python train.py --hidden_size=160 --num_attention_heads=5 --intermediate_size=640 --hidden_act="geglu" --tie_word_embeddings=true --optimizer="muon_variant" --lr_head=0.00392 --max_grad_norm=0.5 --max_seq_len=512
MLP neurons of a small language model. Each row is named by its layer, matrix (gate and up: input weights) and neuron, and shows model dimensions 0-95. Each number is 128 + 32 x the weight over its row's rms, rounded and kept within 0 to 255. A neuron's up and down rows have the sign that makes its largest values positive.
Before each neuron's rows, "fires after" lists the tokens most often just before its 100 highest values on Wikipedia text that the model never trained on.

fires after: "st", "im", " Am", " sign", "ig", "ient"
L3.gate30 [ 88 133  77  95 156  76 104 138  85 159  82 139 150  75 186 134 185 144 131 121 105 155 150 115 106 110 159 170 137 125 121 117 167 148  83 123 192 151  90 101 149 155 170 115 124  86 156  75 156 122 138 116 109 163 147 145 123 122 118 100 130 137 134 105 124 100 134 155 111 139  83 102 124 116 100 115 142 127 114 155 132 175  90  90  55  32 132 114 184  94 135 126 112 166 147 132]
L3.up30 [ 69 133  84  99 113 155  46 165 161 180 150 115  61 172 199 107 143 150 145 177  70 133 154 150 111 129  71 126  74 102 153 151 137 148 157 153 165  93 143  84 138  62 121  85 110 178 123 117 107 139 199 125 102 173 115 141 128 163 143 131  99 125 186  89 112 104 118 199 118 144 130 135 146  99 104 102 109 168 159 155 119 118  86 104 140  64 105 140  88 142 123 133  97 130 131 117]

fires after: "r", " Gr", " Mich", "g", " Dr"
L2.gate240 [ 89 107 136 131 151 138 184 169 125 184 117  79 120 119 144 137 103 162 130 129 141 144 128 171 137 165  89 142 101 148  66 126 140 115 111 182 147 159  94 129 138 118 134 154 149 129 138 197 107 116  72 113 118  49 170 158  76 111  79  86 146 105 192 175 115 146 131 159 172 126  87 132  66 144 113 140 179 128 119 147 144 110 106 135 139 188 102 127 129 146 171 172 138  98 105 148]
L2.up240 [129 133 100 131 154 135 124 154 121 131  86 137 130 143 196 149 114 131  74 110 139 126 143 173 150 158  91 141 130 108 184 172 116  57 130 194  68 162 196 125 115 146 134 168 161 149 126 120 143 196 118  69 161 116 164  87  50 136 119  76  85 162 119 165 102 119 140 155 166  97  82 138 100  92  83 120 129 129 140 103 133 161 111 110 124 101 152  96  85 118 113 197 130 123 103  88]

fires after: " M", " B", " m", " A", " F"
L5.gate506 [132 120  99  83 118 115 155  93 126 120 163 116 101  89 132 144 160 166 164 107 101 160 187 146 176 139 135 136  90 182 164 154 138 155 116 108 144 103  88 111 141 118 182  92 103  89 157 190 153 153 189 106 163 152  99  92  72 170 116 140 144 149 102 105  85 115 144 181 157  78 165  86 158 139 138 103  95 138 166 157 148 160 124 135 120 185 141 148 152  98  46 175  75 133  98 127]
L5.up506 [151  67 130  89  87  88 116  95 131 137 139  75 151 193  95 153  76 142 153 107 126 160 141 159  85  82 178  82  95 101 174  61 185 107 137 160 162 106 175 129 105 103 112  85 103  82 103 177 139 144 143 169 138  97  95 167 178 137  93 141 151 170  99 123 130  86 134 133 131 169 124 127 189 134 130 108 103  92 150 162 115 131 156 118  96 168 130 131 136 130  64 160 126 179  85 138]

fires after: " |", "-", " and", ":", " ("
L8.gate394 [129 151 173  91 103 163 122 111 152 171 121 155  84 125 146 132 155 166 144  96 142 153 162  95 122  97 124 158 115 117 154 155 173 113 119 167 146 102  94 165 136 161 134 113 128 155 170 129 155 109 125 122 133 148  19 155 169  95  89 118 143 176 151  79 152 133 133 138  92 182 116 159 130 133 150 124 139 119  80 150 160 129 120 122 106 122 143  96 140  90 165 147 109 190 181 152]
L8.up394 [160 131 104  84 166 147  81 110 135 161  74 186 139  99 139 179 164 128 120 102 159 151 199 106 109 135  84 166 146 161 171 172  87 177 173 168 145 102 125 173 147 142 122 107 113 112 103 153 121  93 151 194 142 134  51 119 160 128 200 108 118 145 144  82 125 182 136 111  84 112 116 118 120 106  84 152 133 142 149  59 113 141 129  41  97 104 151 161 117 148 198 157 142 161 137 104]

fires after: " |", " an", "em", " im"
L5.gate9 [195 165 150 125 180 160  91  60  92 153  72 155 134 193 173  79 119 149 116 132 116  83 144 108 130  70 130  93 152 150 113  81 140 157 168 121 157 193 151  85 100 101 159 144 129  89 142 164 140  95 146 171 109 186 117 104  59 151  98 122 159 150 140 107 146 147  94  69 170 101  90 108 127 153 122 135 102 138 137 135 143 109 121  82 126 155 142 153 161 182 122 134 130 116 177 184]
L5.up9 [121 158 173 146  88 146  93 101  55 172 111 162  68  95 125  59 101 143 118 162 124 174 129 188 127  83 176 119 169 146 146 109 130 120 107 136 121 152 136 136 141 100 157 135 136 150 120 139  85  95 135 155 148 138 147 141 190 147 103 166 155 120  89 134 191 197 151 143  80 130 116 129  99 195 117 148 142 137 163 152 118 142 104 147 149 206 128 136 152 101  98 123 136 104 127  73]

fires after: " |", "\n", " S", " No"
L8.gate57 [135 128 141 118 119 147 121 124 115  75  96 186 138  93 101 160 101 166 161 110 107 157 125 133  67  69 144  99 104  83  98 122 207 115 108 117 145 117 115  97 112 120 132 147 118 135 173  82 142 137  93 193 138 117  78  91 137 112 152 113 110 117 163 181 169  87  87 233 144 152 156 115 115 118 111  94  89 128 172 159 122  97 121  97 122 119 125 106 101 123 117 120 151 127 132 122]
L8.up57 [169 108 158 116  88 132 101 136  73 175  47 124 134 108 150  97  59 129  51 157 172 103 186 143 128 121  79 134 109 142 130  98 105  50 167 123 138 157 174 134 116  99 123 110 190 174 106 157 125 141 116 127 150 120 121 146 106 110 142 114 134 152 154 156 162 196  66 103 135 111  42  90 137 206 163 152 114  81 144 145 147 154 149 147 136 124 147 152 185 123 122  96 119 173 127 128]

fires after: " a", " the", " |", " A"
L2.gate4 [109 162 158 159 121  82  97 134  78   6 138  87 118 194 131  88 176 142 147 135 177 106 124 101 139 112 121 126 106 113 140 119  79 123  90 147 127 152 105 129 107  87 146 125 158 130 124 208 128  89 161 176  94 134 164 114 112  62 132  50 178 131 137 132 164 103 137  84  86 161 163 159 126 184 159 119  76 105 134 112 174  96 124  99 148 159 104 106 153  87 140 141 128 117 164 115]
L2.up4 [140 174  87 169 119  80 104  89 185  91 116 157 180  75 138  78 122  98 112 181 135 101 120 100 163 197  86  77 149 162 135 100 110 119 108 164 165 147 162 119  87 147 156 116 161 132 100 178 110  69 129 129 142 167 156 100 105  97 186  79 101 113  66 129 139 145 125  87 142  92 112 167 107 133 108 129 127 178 104 122 138  66 107 108 140 138 159 143 103  95 108 170 118 178 178 121]

fires after: ",", "i", "-", "W", "w", " f"
L3.gate10 [135  80  89  95 154 145  99  93 108  55 203 153 194  84 143 118 139 169 165  88 149 160 156 110 100 121  98 138 129  98 128 121 126 162 133 135  95 119 163 117 152  73 152 151  89 106 106 144 143 182 119 124 146 147 106 125  86 108  49 142 185  81 161 185 129 196 156 131 173 150 124 128 109  92 136 167 144 108 142 169 130 117 118  99 204 128 116 148 111 169 160 171  56 128 102  99]
L3.up10 [132 135  58  77 118 128 180 130 116  99 150 143 189 156  93 115 133 178 110  91 127 132 146 119  98 141 126  92 133  87 108 161 138 142 161 138  80 143 107 153 116  77 174 164 116 140 118 164 185 148 100 127 184 129 113 132 111 117 117  98 217 166 111 183 170 184 152 137 105 144 127 141 164 138 180 138 100 161 113 194 145 125  75  90 151 142 185 146 165 138 176 208 103 117 120  93]

fires after: " ch", " P", " p", " V", " Ch", "ab"
L8.gate130 [144  85 107 169 135 154 124 125 136 133 189 134 147 113  75 149  95  74 143 143 135 138 140 125 156 128  77 170  77 101 144 203 129  96 125 137 176  86 137 111 124 117  99 103 116 100 190 146 140 117 114 118 155 190  48 120  50 105 133 129 102 188  88 110  84 141 139 154 152  77 160 139 153 107 128 175 101 116 108 188  87 163 165 127  55 106 136 137 133 153 153  83  63 116  77 107]
L8.up130 [104 180 144 130 103 148 129 142  76 126 123  73 114 127 139 179 108 141  58 154 125  42 154 110  74 180 127 106  86 130 111 105  81 207  85 126 116 175  88 169 131 113 115 182 200 132 130 143 157 151 169 129 120 128 153  84  97  98 164 144 144  91  90 140 153 145 107 181 129  85  86 150 174 149 100  77 111 106 132 137 165 110 129 203 189 112 150 108  79 145 118 141  73 163 148  73]

fires after: " est", " G", "st", "ig", "g", "1"
L2.gate475 [ 62 120 124 138  99 159 181 117 173 177  90 132 148 117 175 138 158 133 135 192  80 181 147 118 105 163 136 176 137 114 122  94 107 136  94 118 186 151 122 126 157  97 151 131 114  70  55  84 130 130  95 132 104 146 155 167 132  86 118 142 116 117 199 102 112 183  71  83 109 132 100  92  49 112 156 180 129  78 111 117 142 130  92  89 129 116 143 170 107 147 149 113 100 115  98  94]
L2.up475 [ 84 101 165  97 132 174 123 107 140 132  95 115 100 119 117  84 141 133  59 164  63 129  70 134  87  93 112 161 154  96  71 117 105 113 105 179 164 131 109 111 132 190 143 118 151 124 122 135 159 172 125 130 106 131 147 151 127 141 130 170 162 120 149 136  98  90  79 142 107 130  95  66  89 144 143 108 160 101 133 130 164 123  52  92 164 121 113 176  80 188 124 127 149  96 182 113]

fires after: " Mar", " m", " M", " j", "l"
L3.gate70 [144 122  80  89 113 155  85  93 133 120 142 142 122 131 205  96 102 117 166 137 123  95 104 189 124 148  68 154 124 211 108 131 191 129 157 157 144 149 146 140 191 181  87 115 134  80 107 203 126 125  84  75 171 183 107 111  63 157 124 144 182 107 119 142 163 105 172 168  94 126  94 110 177  99 148 148 137 104 140 174 105 158 148 149 153 163 127 136 192 103 141 216  66 142 120  86]
L3.up70 [198  83 142  97 132 152 113 173 133 130 142 153 144 152 117 109 141 113 128 188  71 113  95 158 185 126 156 135 179 102 172 129 131  89 170 132 119 122 100 117 125 120 217 133 122  89 153 146 103 117  80 125 131 130 130 174 129 156 144 119 124 145 103 147 133  71  96 148  81 106 150  96 112  94 112 153  67 155 146 133 115  86 100 197 127 146 116  87 133 141  87 158 116 118  93 101]

fires after: " d", " D", " f", " p", "P", " F"
L3.gate636 [147 113 132 110 172 148 116  61  82 118 100 152 124 124  81 131 122 115 127 115 150 141  96 178  93 144 149 125 169 142 144 113 183 109 190 174 161 153 168 157 122 142 155 125  86 186 157 121 130 166 121 157 164 165 136 104 170 160 115 140 213 163 119 100  96 131 118 160 100  95  91 159 120 141  96  69  77 105 133 106 130 158 111 177 164 137 185 132  80 111 149 168 152  92 154 114]
L3.up636 [106 166 158  95  99 101 140 127 120 134 138 100  66 153 115 125 113 106 154 117  98 115 153 139  81  78 158 154 103 119 141 112 136 146 109 154 153 137 122  67 129 141 151 105 141  94  84 162 137 140 141 134 143 133 117 168 115 178 147 122  76 143 112 100 100 114  60 135 198 193 149  98 168 112 135 159 104 163 114 122 126 186 152 133  73 141 109 159 156 152 143 122  79  58 132 145]

fires after: " M", " N", " w", " S", "M", " W"
L2.gate568 [145 121 157  96 103 153  87 116 106 139 123  89 134 144 145 149 161 154 177 119 104 119 120 118 153 147 107 110  73 143 132  94 113 127 136 167 120 154 144 164 163  81 116 139 126  94 198 127 180 119 130 134 155 173  82 117  84  98 173 195 114 111 131  96 130 188  71 130 129 201 101 179 147 136 144 143 104 176 149 141 158 121 139 154  77  25 130 143  80 122 108 109 138 161 146  87]
L2.up568 [186  90 148 116 107 118 117 148  97 139 106 148 160 116 189 117  95 108 194 131 147 106 152 137 135 145  84  62 133 114 137 124 197 116 193 158 117 124 196 124 145  81 151  75 130 143 137 185 126 184 197 102  86 107 119 185  67 141 157 106 122 191 164 134 122 135 126 166 133 150 136 148 161 139 113 140 108 176 130  67 169  73  78 144 131 153 171 117  79 134  63 168 157 131 143 115]

fires after: " to", " f", " l", "l", "ro", " n"
L2.gate370 [136  97  79 117 149 108 130 128  34 173  76 113  78 128 100 175  93 180 172 140  82 151  63 143 113 124 131 165 138 177 100 104 141 125 180 128 110 156 132 123 184 110 155 145  96 142 162 179 119 159  81  97 112 153  92 150 121 144 103 127 136  90 143 151  86 198 101 105 136 135 206  84  95 159 183 168 122 156 122 123 115 140 126 149 115  71 131 175 164 156 101  93 140 147  51 114]
L2.up370 [123  85  91 101 125 146 109 139 104 142  53 115 142 104 156 144 127 165 134  77  71  78  93 104 106 180 109 156 193  96 149 174 118 135 173 172 158 136 159 127 102 129 129 170 121  77  62 133 120 218 107 116 184  87 141 125 127 213 121 118  84 115  76  85 195 161  99 148 175 146 148 110 197 114 177 148  71 163 133 106 132  76  85 131 142  73 106 134 137 135 154  80 182 152 112 101]

fires after: "\n", " p", " a"
L3.gate560 [148  66 162 158  93 105 158  65 118 117 161 110 149 180  87 101  88 129 153 179 142  90  84 103  81 164 122 144  92  88 163 108  98 173  80 142 162 119 171 132 139 130 162  98 140 159 178 117  95 118 124 146 122 131  72 146 132 105  97 114 131 161  90 177 142 190 190 186 125  83 157 140 134 120 102  94  99 132  78 151  90 160 140 181 152  84 126  81 151 102 136 120  69 152  92  51]
L3.up560 [133 130 163 155  82 121  96 110  58 138 147  86 110 144 133 111 103 102 153 173 141 138 128 101 107 153  98  98  78  94  98 130 118 102 110 169 152 135 172 145  99 122 156  98 162 100 166  71 120 133 116 128 128 167 146 142 152 117 118 144 175 168 120 130 111 156  87 196 179  94  69  61 100 113 107 167  70 123 125 103  64 150 148 141  96 119 111 139 115 143  63 175 129 155  48 145]

fires after: " l", "in", " m", "ilit", " M", "ur"
L2.gate73 [ 93 142 175 176  83 113 119 177 147  61 181 169  67 183 161 123 144 155 134 155 121 147 148 103 165 154 117 163 129 152  65 170 104 116 103  96 168 175 126 126 129 157 128 140 135 179 105 150 178 154 135 149 153 141  95 114  82 124 169 155  71 145 167 131  77 113 162 134 135 162 134 142 222 220 104 169 126 118 188 167 134 162 160 166 109 115  52 138 105 141 137 160 137 118 100  71]
L2.up73 [ 81 125 144 135 136 125  65 154  82 126 121 165 156 129 133 148 128 184 117 173 120  99  76 178 165 117 141 133 106 145  65  79  96  85  94 107 132 167 126 138 138 132 146 121 109 131  95 179 123 129 126 102 200 164  56 159 106 144 151  74 148 222 144 149  68  97  82 111 122 122 183 112 188 132 121 125  98  90 126 189 203 163 130 147 175 123 138 117 113 146 160 138  91  95  96  82]

fires after: ".", ":", ",", ";", " was", " and"
L2.gate425 [218 112 120 128  93 142 108  89 166 189 130 147  86 138 116 138 130 109 133 186 127 190 134 120  95 137  91 108  83 184 103 115 131 158 181 102 149 131  80  99 128 148 115 111 145 118 180 150  59 117 200 148 159 103 119 135 133 122 139 132 116 129 197 127  65 209 174 157 111 128 159 132 123  90 165 164 120 140 122 151 133 109 125  75 134  72 124  88 137 143 178 116 139 109 139 111]
L2.up425 [187 169 105 146 144 126 179 129 153 166  87 159 130 137  82  96 141 126 115 173 208 165  87 100 114 118 135  82 117 149 107 167 140 170 120 123 152 137  83 111 123 132 117 149 113 165 129 165  80 134 141 112 143 149 139 104  56 155 143 118 116 169 185 154 116  96 147 124  94  92 147 150 137 113 153 148  92 134 184  22 184 105 119  98  90  99 108  93 146 129 145 131 125 173 139 192]

fires after: "\n", " the", " \"", ".", " (", "=="
L5.gate372 [116 110 114 146 145  84 109 107 164 191 121 111  99  99 156  93 148 124 100 171 135 125 105 141 138  54 142 120 133  48 105 140  90 181 134 118  82 156 124 136 115  94  60 116 149 115  96 168 130 129 156 122 109 178  92 132 124 169  47 168 115 130 166 114 110 116 127 106 127 103 168 137  90 104  76 131 160 124 134 132 131 183 132  68 170 152 141  96 178 138 136 157 125 149 138 132]
L5.up372 [107 145 118 183 134  77 142 145 148 105  83 131 148 127 126 145 125 120  99 124 145 170 135 174  91 108 170 131  84 148 222 160 127 175 110 150 104 133 101 187 123  86 160  99 190  95 117 106 129  66 106 136 114 156 146 170 122  73  79  86 114 109 169  96 152 130 155 102 103  78 193 119 114  86 170  62 120 110 108 150  80 161  97  89  93 141  94  90 162 161 156 115 127 124 149 113]

fires after: " M", " B", " H", "M", "ew", " W"
L2.gate186 [120 123  90 113 161 180  82 140  96  84 101  65 180 112 128 120 159 120 167 123 117 134 127 174 209 120 142 116 179 129 123 137 139  85 201 109  78 126 162 143 163  87 151 163 133  90 132 151 190 124 161 124 178 152 137 106 156 119 142 127 120 115 105  66 145 149 124 153  96 109 151 189 145 139 150 105 103 109 107 195 122 156 101 155  86 171 125 111  52 139  96 138  97  61  82 139]
L2.up186 [174 112 138 106 180 137 131 100 152 170 107 100 172 102 121 115 124 147 172 118 144 148 187 161 122  75 179  69 120 170 143 141 117 115 181 123 124 112 127 112 170 103 119 130 130 129 103 140 135  97 134 117 187 102 112 109 118  87 193 146  85 106 134  21  81  97 150 138 122 143 142 172 167 152 150 111  96 181 186 133 115 131 157 129 103 131 124 130  42 152 149 133  93 128 153 125]

fires after: " re", " ", "e", " (", " was", " e"
L3.gate329 [125 127 187  55  92  61 107 120 102 136  82 111 112  99 152  88 117 188 120  68 151 109 204 134 110  93 145 131  92  90  99 136 143 155 116 179 147 148 111 163  90 110 162 137  78  88 129  75 132 122  88 125 145 147 119 136 145 119 125 136 132 152 148 175  59 145 138 138 140 113  87 165 156 148 157 164 110  53 180  76 147 118 146  85 143 158 108 100  94  86  90 136 121 102 127 153]
L3.up329 [128 159 227 100 122  85 154 137 187 178 159 104 108 125  85  94 131 155 163 154 126 152 179  96 141 176  75 125 105 178 111 173 174 111 142 115 132  77 142 147 163 132  91  85  97 128 125  72  95 185 135 119 128 219 151  88 168  99  82 140 139 184 125 153 104 167 169 163 102 111 146 153 142  95  70 156 173 122 148 108  88 153 157 149 144 139  77 106  59 104 142 154 137  99 201  90]

fires after: "if", " G", "l", "at", " f", "qu"
L5.gate325 [163 132 119 137 112 107 100 127  95 137  72 215 123 128 108 125 134  76  96 130 118 132 139 138 126 107  80 124 205  93 130 124 134 147  70 150  97 136 104 117  78 102 115 141 117 142  82 124 167  73 127 112 107 102  98 131 145 173 158 157 156 159 119 141  64 120 128 122 151 134  75 152 129  82 165  58  79 133 147 112  80 124 177 102 180 117 122 102 145 171 118 174  81 151 109 101]
L5.up325 [104 140  93 144 105  81 119 172 139 149 139 171 138 144 120 137 127  91 153 112 146 149 147 173 103 120 150 113 176  49  36 117 190 160 133 129 134 135  66 102  60 155  61 115 115  72 109 110 125 107 169 138  91 153 168 132 124 143 131 112 134 185 119 101 151 128 106 137 161 182  87  85 149  80 168 133 111 185 168 152 103 107 197 129 122 116 133 124 137 126 119 109 157 115 107 121]

fires after: " C", " c", " R", " St", " D", " B"
L5.gate285 [175  97 123  61 108 155 102 163 127  92 154 116 186 152 207  67 156 157  98  77 103 141 110 143 146 143 171 127 135 125 121  81 161 115  86 147 111 236 128  85  89 166 137 125 142 130  94 108  71 159 103 128 116 142 138 110  88 135 145 163 104  71 123  72 101 131 116  85 163  94 127 142 151 129 162 148  74 195 125 123 153 118  92 134 147 174 122  83 136 174 126 182 134 124 150 129]
L5.up285 [126 113 109  94 115 127 103 154 144 132  93 122 119 128  71 126  85 177 173 185 155 149  51 193 132  92 118 156 183 237 171 141 141 130  93  87 126 115 117 159 167 125 142 126 132 139  79 140 158 108  64 118 156 107 152 179  83 111 114 131 138 132  95 122 142 147 123 116 186  99 159 132 142 120 189 175  86 102  86  93 153 187 105 122  90 149 108 119 120  99 151 156 141 120 110 187]

fires after: " ", " est", "-", " (", "b"
L2.gate415 [127 166 202 146 133 133 211 118  80 151 121 151 105 123  94 109 137 151 116  68  77 173 132 120 134 111 150 134 130 121 101 170 128 122 126 106 127  86 103 124 121 144 141 115 114 117 109 126 104  81  69 224  89 172 131 145 166  90 165 115 183 135 163 142  95 126 154 130 104  97 165 144  79 171  55 167  75 106 172 138 121 203 107 135 188 149 111 158  77  72 103 103 181 120 154 115]
L2.up415 [ 92 159 131 161 194 161 106 116 145  94 161  88  94 111  95 106 139 159 126 108 147 153 134  81 105 169 100 180 100 186  50 128 114 139 106 159 106 118 194 103 150 137  62 114  87  87 121 135 129 135 114 154 115 175  92 152 156 127  92 111 150 124 173 106 132 165 145 101  89 150 146 174  64 115  33  85 131 100 151 118  89  94 113 152  62 113 111 125  82 157 112 131 106 101 130 159]

fires after: " d", " f", " k", " D", " w", "y"
L3.gate353 [175 115 104 118 176 103  98 128  90 163 144 147 157 100 133 150 169 118 113 107 124 135 121 122 110 155 202 144 140 121 102 115  82 125 166 159  93 172 192  50 132 147 123  94 134 108 145 162 144  65 100 119 118 104  63 149 159 172 121 114 182  70  91 135 126  92  92 171  87 133 128 142 147 202 128 114 104 119 179 159 104 221 151 129 161  89 175 109 181 127 197 169 120 125  98 113]
L3.up353 [122 119 170 177  76 132 137 111 194 175 183 113 162 181 133 158 140 117 104 154  97 130 113 147 144 137 158  99 128 127 170  86  95 131 130 183 165  99 138  72 123  86 150  94 126 102 115 166 150 167  86 132 152 118 155 127 118 162 108 128  99 142  95 135  35  98 166 137  91 122 100  94 181 128  72 139 137  99 111 102 141  94 113  83 123  82 168 118 141 155 147 118 112 140 121 155]

fires after: "\n", " l", "a", "r", " rece"
L3.gate257 [179 106 110  85 150 150 153 118 102  82 145 122  93 147 154 132 139 116 142  97 128 105  86 150 151 134 112 103  83  38 159 119 139 197 108 109 120 149 154 135 141 174 138 147 158 109 109 137  49 172 108 115 154 119 188 164 109 129 116 124 110 109  58 115  79 126 133 194 130 112  88 120 110 138 134 109 117  93 145 120 148  93 145  86 140 141  96 187 153 170 164 181 101 125 101  96]
L3.up257 [157  87 127 117 165 142 123 118  93 121 106 146  79 106 155  91  78  88 167 110 112 116 129 157 122 129 114 133 108 108 132 106 111 168 121 127  51 103  90 186 126 178  68 104 130 108 165 202 104 129 116 119  99 170 161  93  86 182 123 172 137 115 102 100 107 145 128 115 102 153 150 132 112 122 175 112  85 128 100 139  57 113  49 137 148 169 105 150  92 139 132 153 115 128  88 132]

fires after: " |", ":", ",", " S", " –"
L8.gate229 [103 106 140 155 200 138  73 193 132 125 121 108 121 108 175  44 133 184 125 144  89 161 126 138 130 153 157 109 145  96 141 167 133 105 100  80 190  83 140 104 122 163 141  89 168 165 157 108 104  31 159 191 177 123  74 146 116 172  83 147  93 144  82 111 153 172 147 119 172  98 128 147 111 155 158 123 120 165 118 143 131 160 110 121 108 108  64 137 148 131  85  90 148 180 166 147]
L8.up229 [177 107 127 110 169 144 102 145 102 101 137 103 136 190 153 107 117 146 103 121 152 120 120 111 155 176 147 137 174 114 152 154 118  76  79 168 127  66 110 133 150 159 130 156 111  91 156 125  98 118  74 162 179  90  61 168  93 150 135 148  92 126 155  75 105 115 133  84 143 146 127 148  74 116 114 172 137 138 115 116 106 144  98 111 133 165 108 156 129 100  84 128 139 147 140  48]

fires after: "\n", ".", "-"
L2.gate38 [178 177 143 144 139 113 162 111 117 108 143 128 151 151 159 118 168  94 126 116 104 146 114 167 110  88 119 121 190 156 106 113 127 200 114 106  80  93 145 149 168 185 108  66  98 147 135 166 132 187 111  81 167 152 138 118 108 123 121 172 149  79 123  64 102 124 173 127 175 148 136 191 101 114 133 105 179  78  96 160  49 133 110 132 213 172  94 103 119 170  99 127 176 128 127  43]
L2.up38 [141 133 163  95 184 120 118 162 105 111  77  93 178 138 183 197 126 100 101 134  92  87 127  91 103 136 167 106 153 133 138 156  85 177 156 132 120  71 162 192 129 100  62 140 178  87  94 109 115 144 127 130 154 104  87 111 141 107 140 118 187  76 146 108  92 116 162 100 174 159 177 166 100 148 164 165 125 179 137 198  96  90 144  93 144 153 106 125 166 104 122 156 121 108  55  81]

fires after: "'", " C", " St", "N", " |", " W"
L3.gate194 [154 119 128 147 213 190  94 147  93  94 164 152 156 101 200 122 192 150 116  91 149 148  50 155  86  99 119 174 164  97 126  93 160 177 105 155 166 140 160 110 140 165 134 162 157 122 117 110 111 138 110 161 122 123  82 151 157 119 117 203 147 175 121 115 145 137 135 139  99 118  72  58  87 145 109 126  92 138  99  93  93  86  60 132  91 142 100 179 136 176 128 152  97 148 146 210]
L3.up194 [120 104 135 140 215 120 117 162 107  88 116 130 168 125 108 167 142 133 114 217 190 151 145 116 106 115 141 183 134 151 100 121 136 182 162 128 149  99  80 109 149 132 187 146 118 135 108 106 136 131 115 101 137 126 120  73 152 155 148 168 118 143 107 149 190 112  83 106  81 177 128 131  83 141 116 174  56 128  90 112  76  77  84 155 139 149  78 153 167 161 153 102 136 185  55 144]

fires after: ".", "i", " M", "a", "r", " A"
L3.gate287 [157 161 117 188 104 109 159 107 106 103 108 105 146 151 151 156 144 148 128 108  71 113 151 167 145  78 162  79 145 112 167  56 141 156 183  85 122 128  77 156 197 111 152 107 117 107  76 168 117 128 135 179 164 155 117 168 122  92 146 126 149 175 145 156 118 107 177 159 130 158  68 110 102 143  88 152  96  69 100  97 125 108  92 179 188 143 119 105 139 144 141 137 140 125  92 114]
L3.up287 [100 149 120 160 117 140 147 131  94 125 118 101  90 134 171 120 152  68 111 152 120 204  87 135 113 188 179 153 160  62 109  88  90 142 128  68  60 119  73  93 161 111 165  53 165 114 109 171  60 150 101 141 146 149 111 164 130 104 156 159 100 150 133 119 133  29 140 117 145 137  72 134 138 107 173 136 158 102 114 105  72 116 128 112 126 116 107 146 113 126 174 160 122 153 107 108]

fires after: " the", " a", " v", " V"
L2.gate554 [123 169 190 168 111 162 141 171 137  50 104 141 115 114 128 152 162 144  99 102 128  98 116 158 141 180  94 162 167 122 111 161 166 155 145 101 126 164 129 123 186 127 150 144 114 138  77 204 117 181 174  97 114 163 166 119 157 118 156  89 157  99 178 134 111 121 138 126 114 125 171 112 162  92 102 140 125 130  78  79 113  87  99 131 165 156 137 129 134 135 110 143 148 100  85 157]
L2.up554 [136  97 149 172  75  92 111 135 124 132 123 159 141 173 175 140 134 136 115 138 191 142  91 160 171 153  77 137  87 157 178 181 100 136 127 145 185 123  89 153 151 114 143  86  90 175 144 122 102 173 159 163  66 173 117 104 157  99 140  99  87  84  89 182  77 107 144 117 127 195 182 116 153  71 124 116  97 177 103 168 136 142 119 142  72 108 134 123 123  90 130 185 177  98 164 130]

fires after: " to", " ar", " l", " pe", "at", " bl"
L2.gate86 [102 120 100 142 163 167 114 106  44 121 106 157 102 120 110 154 144 175 157  58  94 154  61 137 185 106 159 176 140 125 123  73 164  57 151 165 135 178 145 114 150 109 168 155 167 108 143  46 163 122 213 153 107 142 136 132 112 123  97 117  93 103 122  74 106 171 144 127 129  41 127  54 126 152 169 142  71  96 162 140  80 141 113 107 155  90 129 112 135 140 167 111 155  87  99 113]
L2.up86 [132 115 129 114 103 130 164 109  93 125  74 177 123 110 131 124 206 146 143  86  97 127  62 197 150 116 140 129 158 118 144  94 126  89 151 177  99 113 122 133 207  94 132 164 144 112  83 157 208 161 145 157 111 150 102 108 122 103 124 138 167 121 115  78 152 142 135 102 108  73 107 179 139 130 137 121 158 151 150 111 142 134  94  60 150 103 125 168 113 104 136 130 153 100 129 133]

fires after: " S", " s", "S", " p", " the", " P"
L2.gate157 [193 106  95 155 178  87 107 127 118 143 151 118 147 144  71 101  77 128  98 144 118 123 122 134  77 112 121 120 126 141 138  86 120 104  94 106  76 147 107 178 119 141 145  50 146 127 163 135 165  76 186 151  83 147 114 152 159  96 171 129 147 165 146 121 138  77 178 156 145 143  96 134  98 137  81 109 113 150  84  83 126 167 180 192 132  98 110 122 115 193 115 102 117 129  74 111]
L2.up157 [102 157 119 174 101  51 112 106 140 118 114 139  77 154 158 122  93 148 133 149 105  92 106 184  91 152 134 130  93  87  93 141 145 124 153 170 156 130 135 175 160 117  70 147 198 108  78 190 137 120 158 127 140 141 110  84  64 155 149  79 225 160 111 103 162 112 148 178  97 175  78 190 110 174  76 120 136 181 111 152 109 117 143 137 168 134  56 159 104  87 115 108 134  86 106 110]